{"n_layer": 14, "d_model": 160, "n_head": 5, "n_kv_head": 1, "head_dim": 32, "d_mlp": 640, "vocab_size": 1024, "activation": "gelu", "norm": "rmsnorm", "norm_place": "pre", "norm_eps": 1e-05, "positions": "rope", "rope_base": 10000.0, "rope_fraction": 1.0, "qk_norm": true, "attn_scale": 0.177, "bias": "qkv", "tie_embeddings": false, "parallel_block": false, "init": "normal", "init_std_qkv": 0.025, "init_std_o": 0.00472, "init_std_up": 0.025, "init_std_down": 0.00472, "optimizer": "adam_variant", "lr": 0.00293, "lr_mult_qkv": 0.4, "beta1": 0.9, "lr_head": 0.00606, "grad_clip": 1.0, "warmup_steps": 257, "schedule": "wsd", "decay_fraction": 1.0, "decay_shape": "pow", "final_lr_fraction": 0.05, "batch_tokens": [16384, 32768, 65536, 131072], "seq_len": 1024, "doc_mask": true, "z_loss": 0.0001, "train_tokens": 141600000, "steps": 3303, "dataset": "wikipedia_en"}
MLP neurons of a small language model. Each row is named by its layer, matrix (up: input weights; down: output weights) and neuron, and shows model dimensions 0-95. Each number is 128 + 32 x the weight over its row's rms, rounded and kept within 0 to 255. Numbers have three digits each.
After each neuron's rows, "fires before" lists the tokens most often just after its 100 highest values on Wikipedia text that the model never trained on.

L11.up485:151125116177086149090092134079127149149196065147160121165149167092103112124106157086123139131116123133143105095111134175134063145116074150133112124114104067106119080095128117076150137140134141108156090137137132113121086142069096126128133085101106167093187143140213134161081145177112107098
L11.down485:143169184153074078127125110108109131114152128191096136127176130135142151178157166160107125092123147123101108178187177137107110146151130086087094164146131126171100157114145159103094124184091112101163123120090130130184135085112136149188135151140132093136051141114121157101137114101150185129
fires before: " |"

L2.up188:110123122161125196133148110155084116145088107149161137081099112146178119072120179114081110110204102112121148122106125116043126127119103123105089149146081095157121166107099117164132162077128143148141122094157100097131121140134090140075136142138095151137131084192099149155127101089140124101
L2.down188:086102138078078084059101128118137164116111117135141167091130135131147140145105186130159189170118173196075153137168076126132098101097147172091154171158152115107109176128155123097122146130116127173108118128136185140120143152100152118120114147152150194153098178157120132087131120151095171142
fires before: "ed", "pt", "end", "e", "f", "an"

L10.up213:079087126147069147161093182122127101152108156102123146101093104151142149100131126089109090179131128120175103151134111094135139184119065109139094106127138180124104113135121165118129114188105143063088106168136205101141134124198050190112148131132102091147123095116125187124142203147139123147
L10.down213:109122141109056201073131104128119076117109120136093139143114118168123151159137147151167110103182162140117155137159133196084084099139080102085156145057155089120173153084128141113121185100132255124112087114069162162111115088119151106093132128097100130116111131130122108168145154148125151143
fires before: "ge", "t", "g", ")", ",", "ction"

L2.up594:093202126147153108154076130119124084108148126142189166179086148115123186151170123188085111091105136144142127126096116140127150098135106079131120124136108113140062120096065157170140087134132138095119141064143142118239181154077111158094106106114100161165153106080057155086092103133079132147
L2.down594:174167131182124117102107128076127133120105164109104142151130142151137165095122106116153105110077188181150165133165158094115172152143108070124100126127125104173030168090142152122085128138141065138114154096147131099185160049135137180102131141100126112142122158121169139134143090161068180119
fires before: "\n", "end"

L5.up581:052128115139141109126120146196188201164140125098112088115082174155127204183163091152070108146087147141095159101114139111101142118168103154081152165141117080108124152107140053157122120150167113138172095131164144098142149143170112144143175073132134147126102087167122142115098080198130122194
L5.down581:093147135100085095091150151138145161151149125102146084124100156126175133177099134117135111132223100186083168138099078135129079146199147154096160130193102136136108132127114102160090144133138055126095142136166167169082150082124142099154097161140151116113161138079186154140065088115098109140
fires before: "t", "ch", "m", "ound", "r", "ran"

L7.up558:087146181150138150094135158110145073124132108120080126099134157175158133154104117140149113164115183125142147102115157150130155128178115155071116176143175127125179150185090067178117143207117140136138100195122142144127163136112142170097100123116130138171096137198133083175078091221122139095
L7.down558:079130117126116095111174066111106090124093117128139146132164076106145159162153063162155090101156068170082068105144143158175119216174153102133125158191109162100123143136165192135172124130108190050112147124099132078140183145119061167167146079149097113106108139152101076107128148107106133134
fires before: "\n"

L11.up507:166158144106133095157130131148147083093106102107148123091136110159124147098130142180121114108069143130105146164134149134123133138090057082125088127165087135096195142120190113109150129080128122107084137179069131124112129100172108102135070118174097142165088203132114060108130162101147136184
L11.down507:170158162086120135097099178158145199181135162122067100137102111139165113152102195116176158133169100146114109124106092138085188115043167103143119162093122078119096111115113105145116155115155060104084140095170097133109125189073128084117144096130080157120171105163146082145079116151185060124
fires before: " |", " m", "and"

L11.up15:172074074081105156064160128142146055078169096092112135088089089140131158138143122124119137082117142125095137166084124098100116104094162147204153152119153160132184081098134123058139163117084137170138135180121082149128127121141108130107131151214144108166112089129146080093100104102163136145
L11.down15:118146099114138137103094168088138168154143099080128101105073115108096048102139082093133159107179101166148096101154110152129160125172144095116139117150121066154125154143130143191203119043143151112178077049124118101164141068129107139139169092188139102121177082147079128132119112175150132147
fires before: " |", ".", "-", "\n", "3"

L10.up237:120182133180108082099110129116067170143167114117077113116121121198100045180134128078131141086167162139168139115078116160120089131132131143164163116193112132119126121052135202147122143105141123066134075107167116086139089127161162165156131108106148117180125139153199131118111133154122114088
L10.down237:097183094103157162114102124105111093158121108054079114149157114139151110183124106139100147071119152251140124116131127081128139094136092069139096139152180180105163185114192142153117153095121139137166142110098134167167149125127108221169140118104095115108154115161111137140123115100119089155
fires before: " |", "\n", ",", "ch"

L2.up467:127165144101105149090143118110171107132077158129121073062115106120138076140092119148121112112101134127107095082131115198094130124086129073114098088116101136141116218124112106148129117035096100090164130153033112092141148122138117139117125082148155091108125113165137086134120118071095118179
L2.down467:172165144093088114116101111122129178119148140112169079106111088146141092132043099103151133159142114097119164154154105101134100190153143127097180150075150117125195102168122148119151147116086208148091143059166120111125177125193119097145114135092144157161092126111172083166108106124122076129
fires before: "ory", "s", "ant", "ics", "ry", "or"

L5.up414:156147102178153094147113169094125090163085137147131145103175165066189061159122140088165117122166139135187111103153147111129081109139122080147170103065111143122124187192072103132143169106105167087080197162196144173125106148137158133123107102131125170140085131159098233079130107119165136171
L5.down414:128178086134109120188144143153084156124140132166163163150108137097150079142104120166106133148083095128136104101171123135120185150161088138127122105194144157075114124176148069135159114147174176109184167069096123145116185165100121160167150154162124168161073138098101118134110155169119082178
fires before: "c", "st", "f", "d", "du"

L6.up437:168106072117096134161153103157103135155039140128082141184143150188150134158078179108063130147146161150121155160123150093120066190139096178158126155137184129134153142087094017050149138058093114144157134142135128127131132126090155088126089182146169145160174180153072149214098107131121123138
L6.down437:062049155099139127126131165151160130121135168148084149122139135140120066095119160124156123141132127011135118063128175184112121103122105061096109113102138129124100111181089132071113096097180146067119118157157069104151095159098097189138148170121157124144138106120145131204135098119130142151
fires before: "u", "un", "it", "on", "and", "em"

L5.up254:128153160102088142153131148143136137102028143129173101082145083187110130142011137103111119120118119145181128139135154076102156134173153160131111126104141165145168097100152101119133126087174133146106129098164152177132170134150089115061108147109133107114149110108090134091104176131134134214
L5.down254:130163196079210121083179089104111143105110133083155183146145139235156158159192164117131146126104121123103112088190086161096098110107120097102149157164068121122138177159153181118077170162130085129197173166166128110148103126109112113152149169108068118159101131092125152148126115079077059110
fires before: " |", ";", "B", "N"

L2.up107:142143164129086142177232084124133078131073154105156141131130135041174110151115083127094159139099148125116133151114072211100174183124117157170112118116095133129155121101132165173135160061110112163126192124166108055128121109164146157117153103154109172140100128154160121154104086060145142156
L2.down107:118089138121095146081178113138110121149127162134110102131092139112107128084103149200118168097162138132138187120184163066142127186100155182106158151113170123145100170140155138111104171115114224152125121082138143125145141216129119144106082110079124161123155094141161101140133120103089025131
fires before: "or", "ition", "s", "on", "ed", "it"

L2.up76:100164139115153085137191137160099132129175092091151108127128092180056145158176132084127127135103130122161155098115139166151120169146203125206111134144087128225102155127128123098137084155124140095120083094147133171136124141137107121159151093113111108117099222125140191113141151100165092128
L2.down76:114081142135148024161158150181117125143070076161171078172111123147112162080198116117131147087166146144157115103151134127072129098146116078121159089175124166123125100151151118147142148126133145137141089111120090072113151139137179182103097124137185092132137123106134144089128142134155072131
fires before: "\n", "ren", "um"

L2.up156:089139091103181114149190076180140210088174127126102137129156108102140156147181097108189096194104070125148154104123121142103112167158138117153074119122127124115106190143086094179089115101126095112155069099107172131100147147094093159154169146127143178072134152126134193140099111103132119189
L2.down156:161118124180119153118166111143185117111132100073129089134087159129171116082179094099177180079136176142124100154175128140077100086139193076089126089153116155207087205169130161101145131124118120150162144118149130134114163087123113126111163123121100096139095189091188084138144135091106134107
fires before: "\n", " the"

L6.up601:111145145195183143136118137156137180211134114072152093088108098105069160096152128210167127143110171131110141151097090117115101122132140155103138146070184049157122189124093115174144082098107109095129143104168145067132161141109128161080175086134139194202101051195106098117153110155136124133
L6.down601:135136192041100140128116128069116132100128121137107120094155129105123152160145095138141066068137137093133097159082126144157108151150105116136141169109121151104120117088143172158116138148076119122146145098159135128150142026148186194148173128172140151174132137149139151064089138133107135182
fires before: "ing", "ed", "e", "es"

L6.up191:116099178105098096088094135097135189132101144131158194188155113162163133145128107112130138113160143138140173100160138082133140219127140162089156122120075082122148164089107136092127183089093125073114139106143115195122084124112104146143080135161128139133094152128149144094132127169126121159
L6.down191:195120145117108130161142175141158070101098127161143109103113184150115086128055123096155122180129111232131146138090139154111097112164155107151155102059136094103209178133148105109156149138161135141193130125118110062117162076095114130142149126118158122143161096149121106178115098175118075118
fires before: "\n", "en", "tern", "an", "|"

L5.up314:151139074132203153115117196119118160141109139152102133108078102074138157128167129170039133109132160143109074073157119085138156119108149135138116156126126143169171102106155044132174153146124119086164120160078086129154110131119127191117140120117143106152111179107134201136126153153143121145
L5.down314:140133120106042109118136115091152128125131097109099118120109129136157119170116151112159106067158141146101147134160106119171149120173111184148137093168136144174140148168081143135103027113046119092110168130116141144195184073108095138141167151159090128120169161143160096096096135109154082210
fires before: "r", "o", "p", "red", "g"

L7.up80:153106135136137147101158142110094087144130094089119134159164083203086097202169084122059125175114118126143203154140100139129104196115098143169081141160129127122122183089137112158133184120105139165083091150146091152100107140137153137187137088159131136200162166138090080137122131116120103114
L7.down80:083120083052118129125159150071121133142135119117157111148096116105164098175107118159150152125089113237128063160137107136152147097101140149135088159139147097136136139088113121159112172125096152127132142116159087140094183055133132050163195128096158083159097176182116110118090119099130136082
fires before: "op", " |", "ch", "s", "ing", "n"

L9.up42:133102077141144138152108128085124179088107096132112087107191106156055128132184179139110117119181139104176137111126150146096133205130091158180095093216110163169129135139155172176113137155109139112106109148133147116127102152158138128149159147185104146098147149110113145102088167114190104064
L9.down42:113116166130126142092130116100154086111146099165114113106142124130089111194145155099089104198162165211136133155106114105097159089196118109092086130172125119158062152151144163155067201171113162113160131088143150096096136118094167128141136149126080111148158116131139113106145111130080214124
fires before: "il", "en", "le", "ated", "om", "w"

L5.up323:106138062110143131106157119109125092100132187190109161133147143109163163063111169126175118092112173111080071160155139080149189065163114139120099108124111064148115142137145031108120150096113130146125148120089138152153144152142120152051100139133128103156101104082127193159166138126111139129
L5.down323:116103153084139127057132073073126090097106135121149154083143083154150147176095122136116079085140121184142090183096155113152102161126116177122102146232144154089142126167125133125099112099117224122139161076128159151136150140103115116141169114107039061131149131157113137112127155088175160103
fires before: "\n", " States", ")", "c", " 1", " f"

L2.up470:088155160095111109076120101127060122159076113145164097123123155183143098108096128140166097156161144138154081120116140117109135139124199196153088111154124097173108169142127093121118090108200131108117088142112068126137106117169108106139128131179138131112139150211149096129151116094126135096
L2.down470:162074110133078120125059079163047143162129087147122076098173114157148093099148121102112153158130136051105108149147104156116161142097141147100155134133157121085196150162122116109187191142126177111136120194196077089130105180135089192140096150134150163124163184083107175161135129187127078147
fires before: "o", "ow", "um", "am", "ear", "om"

L6.up113:169186142092061127151092113110098162166088155109110102175096082135131152091091142151054150129139139128132058115130139110193080218120165163122161125102065120144162167088160127157128103102136119112115149114157115104107095131188128147137100069150105158138148169200134153171134124147113155172
L6.down113:127148155111076142157132174087120118087159106155094154076137161155170136127121069136133103123107122183130109128127139151118109128103149085135119128122116081111120130140171145114157143155175131103174142175137135169139150112046066187112122146104049133104141114098134097166079063143110085138
fires before: "v", "ss", "ction", "m", "el"

L2.up625:119089119112130193119185079157109145119135098161133117073134126096146195167131123143164135137196120131102100133139168181143116137091149138167090133151104155150129116100125128199117163080170113104119061149136169106121060122130123162078136131092125137125132120226135102211095134070153161195
L2.down625:116107093181119115080088144080131134140150086069122153130126099183127083169128143168169170157210139125047166130156107128109109177105122152109135121148155147153116205126115123119172159116132220156126118131148099145145179188110104110103105097110150167142115116105133120115188181105108126150
fires before: "um", "ame", "o", "ow", "one", "ational"

L6.up638:161138145173128133121127100164102139218122143131139052136169112131159172128133160148090134204141100108044093085184124159123078130157140106114106183090134137140089123126152159136144141151056118145165131098131112157145168133152151091087101070112102137158133121162113105130146142099123135157
L6.down638:115163149062116152112127146081093119148098134079068125102133112102139110134180097107127141098084173065149111093126115143131121136112083089120156119142147090173117102211162197090029076176102098066098164148131124159128115087110123162156125117158082141113142172129128102075084176122090160149
fires before: "201", "9", "0", "5", "3"

L2.up455:156086145083141091119123175190153186109181127116119149157080168123118150114152046123186154173143126096180156115160115175146144169149133076111136124131134125112103106076185181118122111146118138125130083064111158180142101112145106122103168142140148165144159160097148163126060144151135132156
L2.down455:114160110142185138135143109152159131164111057100113078151154137131092150138215131084100138144167152165141136080120128169085193126148115143153121131141115158183047178085164136134156161118105168092125096101132094144146153154154107134149157072154036109080199146114145139142167135062109153083
fires before: "\n", "os"

L5.up529:174116128125091112120122124092164104139101160135165115128114166099127227161096136128114132041139133138201108136127090117108112157070114120131184152122135124117123123099140078123116142066087137088107177163114112175082142125149142140077123127158157112152148170129093151155123160081126117167
L5.down529:103131142074169151112167091143093138130109150104123161134124124138151144141158127135147092045147147075115043062158162119151111110118117144138170119170097171046151148148093070097101090114127225157171176106102159138149101160086118101158145153113127141188070145134127146106118197150116165181
fires before: " |", "7", "N", "S"

L7.up388:089088145131155111087088090117134051096103132140104177165104098208109109133124113097118124089151122145112074132184155146181183134159178171115159112115099140112098079162176040165142159120117137167160118140113111111083148154180157098107090113125140115113149147159082118065105167138157154182
L7.down388:085062117131117134101143091074114120122114174107142188167136124144125084116125149186109087133171124232108106151149134083215138173121081161084095101137170116124211128105091121092137121111110166096103107146050128142098145127143117095163101122082091095099192161154142116177179152138094180110
fires before: "ond", "ing", "g", " the", ";", "re"

L2.up477:092100111125115158178141130128140122101098121184171083068096094138112113179137131122136155083227090126091187145150131120158122136129124135106111153157098089119136140134109130132146131140138109137116174121072214125154104085204132158093151165157137141135190130193139132126075082109139145136
L2.down477:149124085142193142067099136151094223129116132097132089109064125107117138140131114237105140152140119161125130158129158124169152164115139144104095160139110169087086163135128071122121154116091147154134169168119141114164145126071081124112096144053106214119147099140142179126124163139127083152
fires before: "urn", "em", "end", "ent", "ack", "ing"

L6.up575:170114164131168145158112136143127141166086117163052081204143096188128119116144075125132117177103067129130140156129147075179087169127165109105129138144001054117166074175097146084142128161152132127184127102128095152145130131075153104165112186184111114141176155143138112159140103136139144166
L6.down575:098098119082151117143136209160198164116164122125115178119183144146129086106147119095155106143073100214071092109141119160134140144178139094142146113101131120142146101183129136125137089091144178114148112108170078108111141149115156183120183181139104139052083164119103126142167176132096168064
fires before: "ond", "ur", "re", "rib", "ed", "ome"

L9.up87:157129146097136117107134092094130151127181142115090095126119138110126075095171110118188106115141178133087165113128184148121127124064161135169098083142136091138138145123126086117110085119116108109111203213161082119104159141116137210102091158119093097098147089159123129129087156050106135118
L9.down87:146117138088066152142152152078115166112135119152104106162101128135156178124113132140122152151158146099158149155137080107145098147109121130134144121156149137117121141145067094134085140136091186106172097094168050130081091187113130078138107060165068147098124112147117180138208129175095169150
fires before: "\n"

L2.up439:173146132093118077118082175133153078122105106136128129147130020148121090148141138148127123112163171127153126140161097101046154108157081087139101123166117109144122083095124124101112123083103117085095101085125122163104176121150120084164106145128150118129192121136167170111159127129101131109
L2.down439:132170127060140100154110154173160126129091084132110111140098138133189106050111092112081121098131077077147104148138104102175182108118155111125105157142154108120157061161178125138116097092076174149167091127111136148110126093101211223074144174188171172089128132157095149102115160110117130129
fires before: "\n"

L6.up406:125125186141149129120091097114125173128130122108141164122154116162125165109126130067122146176140063133076143092169119123194185127204205065122159141131030093112127133156150186096124157104119132062135083124099134159100082134126127169151133127092110113150114117188128119076127135049108140059
L6.down406:146146177133080116122153117072092109118122112134098144121108084168116145207135097100137124149122095202123123140102111123082090149167191109098140168076129102138133164158149153147104114111161195112146133122199149148166131044102167173144182152155121141061107178141107097142106109115132116086
fires before: "v", "d", "m", "N", "ction"

L7.up300:091119059170094128122091132138167129078105129093146092114103100215123141148097118099093121131113172118122108113152100164172093196101150119190109062111205134111128088135146159123155129202117128075086142171114070104154156141138189131195159085146127111108144166090078066155078159120127132149
L7.down300:085136118122126122117146148111138082102127113102097122168123154106075075109072139175185128121096112203048134152087082138101152107107107179170152101118105086197145158087146162187139095096170197132129154137133125124159153120119165158097179140103178087152166089144160122134185151140134089117
fires before: "rough", "en", "an", "ough", "ile", "ose"

L9.up152:133072128147121111059102135141141132098114077111164119085104158104135073156095169133069120125129150144165112168136142148116092099140096126116128149149088130107116072184194210105137120148101113141143178098103099159048174125079148102143194152110176153122094142145158169138106165101108131119
L9.down152:119145143152102114095170142137153126135101108069163107119162132140097096137137126096136138108128108172109075102189148119120187138089147139065126121082119165123104135122179157100179092152138117136142116115058170119138109211141163145117153132094164147179170098120155087115105163110102046127
fires before: "er", "le", " in", "ly", "les", "ch"

L2.up145:084187122119140041131186186098119100125197109135128151129159108142089179157109056175095143128076097139137135121115118124123154153142122111128103101095147159148131165135081099154135104135105129063167098107126134161182156124100118180147128082122133158186147123080129149103120114158120124190
L2.down145:197192126139111118176170125151129100104110144072105081135114156204126161084108073141147118144092189122149115140145142133087094123154115060111168122087126144178100128098149130161114115117152161145121116065118072118153170032125139172115134103095096098089106131110140107145134081161101149141
fires before: "\n", "ist", "it"

L5.up236:175092105101078133133088161109094087114104185119171106089160119182146128154049181107157104090129118138150065091139152105119130140090114107140104133093103152123140128097100046078151124082085153094088105105162156204129140143085135115107094080145123104141112162093086092169150155039126119170
L5.down236:141165099123192118130202136152104128116136108077136147152136077218157171132152129153126148169058152092136108105143128088104105116103079137179154148125088155087117146179123080122149116146146255168122156159148094127148160161087104154127145151173114124138097156120098151082129129113120129129
fires before: " |", "9", "N", "g", "201", "un"

L2.up90:109162146098104109123136164092120089166113105165239140070091128111146193138082106113086112092161119110145194157175146144128169145094146112193109108108042123126118113100097105174139104112057130099125155102104103110135116126110091111161093129094148146175182118146093111169088113088087134107
L2.down90:175137125118150089093131170155085163125119093083134155113114084129114138122098090144131117148127165187113164098127159172141172207130102122144185183101133113169103156100110134119152141109111196172111126092175134090173135165148186146135166124087130152144088135104129121081165098155097192160
fires before: "f", "vel", "g", "ath", "v", "b"

L2.up266:089097142134132127184183156092130179100133121128109112217122146069116140186128113152194141102058074105155145123166132099119117157144088155207145127073134093117078108112137172073110112129121118129125136165107118073128164146075137172133142049138135124069158178101124172202123117111165104152
L2.down266:118141140086172188148087153137173100115107123115079082141126121099171151107158116097089120059127145118164122116128120118137119111141106094184106162155150121157042196110148164120080169137109060122161119122120124116113161063126061162079135134143083102154106137049162071095141118074159136158
fires before: "201", "9", "7", "6", "3"

L7.up203:122070116120120117126131120109162042122122113103115116155105130182135107187090153102142134110179148136092085120171139162185162141151142108172127124090158123119109156147143139133149122240111118098135165143072057105126172148200211111124099087123143144132079144141168070141092128093154137084
L7.down203:070044092135136101104166091092092091105183144091164124168167145106105151126090143141197166101164108171126078164144159147125120178152117175134102043130118170130160168102138169150174091127115124130076146154112055126143156142096069162127137105128166096093145162163146136149140150110102118130
fires before: "ond", "is", "ur", "re", "ore"

L7.up620:078178143137127124121116098145079070144146074103136147154127143132166115131125094121175153162172151139141131145161109104152107126162021120084137152177093158076181124161103067146160175179117137135129151198144160136142100116135153089114106147114120085097149129121172096178055156171111122175
L7.down620:109149109114152073152126184150162042149034158146180162106132110123130090105144060099073113077137052071078128115131111145155160190168142143116101092177175182113128117145169128101099128097139095115155134082088130120127098094116105113130135122109108119154152156155140091106097159099106145096
fires before: "st", "v", "d", "m", " to"

L5.up484:110163069117135162128181130168214191130127123135112154125148075109109100123093142084136119141133086101086073111130137116195122092129133094099125171111156161095139099101162162114137151166128131162170150199113096096103173110122106154146097120090120124101105158138095123143131121134126119068
L5.down484:144115061138112117103200191152127075220114138153130161084213113146118100103145129123139082076144123113120154110077169158142136138168167128137092112164115123142109182106126152079142128108118077171157110154113148148182119173148118132163163185099152121144152122160150095106116152081137071174
fires before: "ond", "g", "t", "re", "ur", "a"

L5.up490:141096103109166179086105123155083028084147119159142048147148193105100202121100149098129145146194154115094093082098134063135115129106127132120098142143128166134122055135153118104138101181089098123139093067070098157095105114127105122130112127113150139146109167136160104090148134139135118095
L5.down490:132131179085053098128088153126142074093066088092088118200102113130119142171129154123081142130111169168099142141108133085139170136119162113168131133107134152143088179128106135109102044107080151124123096102135147119146150057155181144156176145142067152126152153160128144115176100120125158087
fires before: "\n", " f", " 1", " of"

L7.up580:137098125081156167142139140106176072159128103088138145223091148161127071175115135190148133131137125159069163162129162155136138184098126157135123093117179122086125099201139109133143188122117131090167174149142142124119115139197152162154117196115138115111118173052121133112095146095115136101
L7.down580:095111133130127082120145128207097124076122127101174182165120130138108131150191116138105144163132080101109115123193108093175126125217133164143095058186140172139108153165137140097172089086108137165170126165172103151080106125128171116113136163127137166180143150102190139154105128113112084159
fires before: "ond", "re", "p", "oin", "ur", "ed"

L6.up289:155168119148147136104131128115107124082178113107117088187116120153150130148130095148131130123134093095064158132097126131089178066110161135161128103126114152143140065175109124091103077139140119131117094148112095111153177131144145151200117156118118109136169180193138137151045139181142132106
L6.down289:143137115134158091157140137171137185132078217135150159173112145169109179083153100139090125149117117082119104127136107155139106175137144162121168098167143083154092081190127158147149075131155121123099115127067154156107107096161096216092120183083137157129100093132078144091182098124124119140
fires before: "ond", "er", "rib", "es", "ur"

L5.up308:178100126101145114162181116178175201178108208105140138173116121169161162183100056126100132115147090126143089131094127124131172170123087130096107149091135112121188085099106041184155103103158137092127152193169151183151118141143132118124135081110115118064094101198075140128115110057147124174
L5.down308:095134101121178119129188159154132161192132146132106123186153121192165098113137123119130078136176127193135095031136162160130093090148145128145169115155087109091145140179125082155081134144136162111117163157144154158114129192116090172116182190169149151166112146132120114099130183089096171198
fires before: "0", "6", "7", "}", "5", "8"

L2.up147:140160115102154106053167137149164157087130209158122125149129133147087160144172057168142132157081116150119066147101090153107152127094073098067126109152152147093132159164112125157124107105154131096157136113118181134203179117111126168113150087134148115189145087132112146147108128145106110211
L2.down147:161167140151114173106107139057185135105188176119156111150149179191121111146097065160117116142059144046143084148107135113126127119175118132095107113147108122191107071156164122147133093122138082110131150059093088116094136052133129133158138134128144123063085122128149093133133111123109182113
fires before: " The", "\n", " A", " He", "eat", " In"

L2.up417:136177094136099108188091108123095118128103097115199131105101156111211172106091184151156103147133128137108119088136127111090096093154104107167155177142121118079125100131149135139107128157122095128111090138195138130117115101120085143131090092110140128098143083099097186173051127141065140119
L2.down417:115137116133140114122162136172179134078123118115040192127108108113170085044135137161142065096146150153084145104129140132089150144101115090165149128106145126160096158152109147113165106118174138162168138127178084107141060123159116203077124125145124093129120143122128138104180138139120138086
fires before: "ad", "g", "vel", "ague", "ft", "ct"

L7.up534:070101182172141159089123110139109120192089128123126076110092097193155187160189111128088116146130103144128151106121149128117145108134135131074118115196105088144141179169080126118117083150056132110206074140222100143092154133174139149117129126101117174170083136125089155120089096141109132100
L7.down534:119117168151102104135180049129128107092132111143161095149079130115135204141152102171136176144153096136189075113125119126139104098177136098107123134075136168139143176130049139107209118116078164148113119168129103098122155144124115123112076104148096102125047129073151138125161118134151034153
fires before: "t", "is", "ge", "g", "n", "id"

L7.up537:135119131088035147112125119099069123091206134095114110157123078178101117148135178163119125106137092131118085113110118169122107178165149124164117092138103084123083086139118141074154135173116135101143181147164101145099167161138168130130111079104119066103082092119164124150057097167147113114
L7.down537:086083145106174091127138149153134113115123143089125140213146138039069121165087161098158151113147095150170107127123110115199119096107107155152157078106121179171110125133127150127142058119132126149132111116081172114169144166136125127144096150137152120178113170131177125134120160121123142094
fires before: "u", "is", "p", "l", "y", "m"

L5.up611:112109152144166152137110142147064089173085112118123149128131151087104128086125101146086143084119167140143177126146146146155113079144128109145181119161113131108086198190113053186142160131107152113129084083193134180128107145073163114175109084120145068132131142121103131103138156094132093171
L5.down611:144150099127112130157127155143134174098121111086106152142107111126157134147127142132124166096101128131106060093164090184107093171164088174125167070097164147103130093145097049127126134084135069076113156044135172157124151164150131124131139108184114124046101148130127175140132104150126231197
fires before: "ed", "en", "es", "em", " of", "ib"

L10.up517:114104142074124115114115104167132095019121113127126090091119112140124101085193132141169113120115161131171102138183110098144121168076153140113162167118133094129179119182159125059118118145177134155105178177088153070189136118146087173147150099127130103141099105122125045072125184155152141122
L10.down517:065087095101068105136139117127132104168149147169161151165146100114103204081123155132122060145139151093096136121176176116138104135146136183114118121124113148125145116154132125119123063112121238147166118090142130115147156171135101103098114159169137089072179142160086117151160164107141169098
fires before: "|", "ot", "ing", " e", " ex", "\n"

L2.up616:159166140103109117170165128148125123138170093109177118167134119119158162123180120163133116093080141126125116134155106091100141156162134040164113129134136123146149124139147065110137140122112139059147145102129145096151187127096061163168102047144158106064122169068140102116216164150099094138
L2.down616:091104118080118089167135145164097071097133125186136151119131078118173118089160118103150117152086176138138129153161134121115106093158081100088170143136174089167134145176160180109126165114114204154140123113147122129103113147156086162095158094177161105187096131136064068132146083138094187143
fires before: "\n", "2", "1", "3", "4"

L2.up276:122118097121089141092096113141153177134102101127090122109097137186105121121144120110181136089162152115123090128142158102101179133122127064086155105218120122152075124093128177146120147132136145146168164128079129202166136117151122073084142142138105099115160177121117129113139146226116124063
L2.down276:075132095136183118120130131081067200137121055134197179072149085144127153143100085101086119103097112198111124122060108174130165119135123183086101182155091148104119106131131118160106123110133161126144140196097172130144140175127134112154089186139155131105158167132133126171128120126079147115
fires before: "le", "et", " (", "any", "os", "il"

L7.up472:098165129117097180181083146154142154115093156129172122150152100078161125126136161120157106125109145136136197099152118121155073146127109104158153112181155155147093083166096178109162159176124130090131145125172142117183144141146139100126124120120122129145155093073164145117047090149148126187
L7.down472:148141109111165107156160115174187063122123175106138127142094166134091191092079099070135120116138068041111161145153131146149115076163129134131172134119167089205105184142121127088154095130146069121179128147170158119128092125127121172119183136124187169105078129102113162104117103115106042105
fires before: "p", "port", "ab", "ed", "m", "im"

L2.up315:181116067118123156179087079155151115137084087137187161102116170069153131157170113084159129092159110101098100131109143138128091151155151074135067165191173126109123124144105202119120109171146112096115098129192146099125090138119133181072160156091127139103125223174139160175107105145173123131
L2.down315:117129091176189130092139137121113102147100090125109166116112104101144154113134165111129127104182125255105157136128111142085109121130164147154093118170075159139106172148167179110171141146122130133153168168108143121112123127110078097122126128139098133159071148067144093046079151124092200116
fires before: "ound", "|", "un", "r", "k", " G"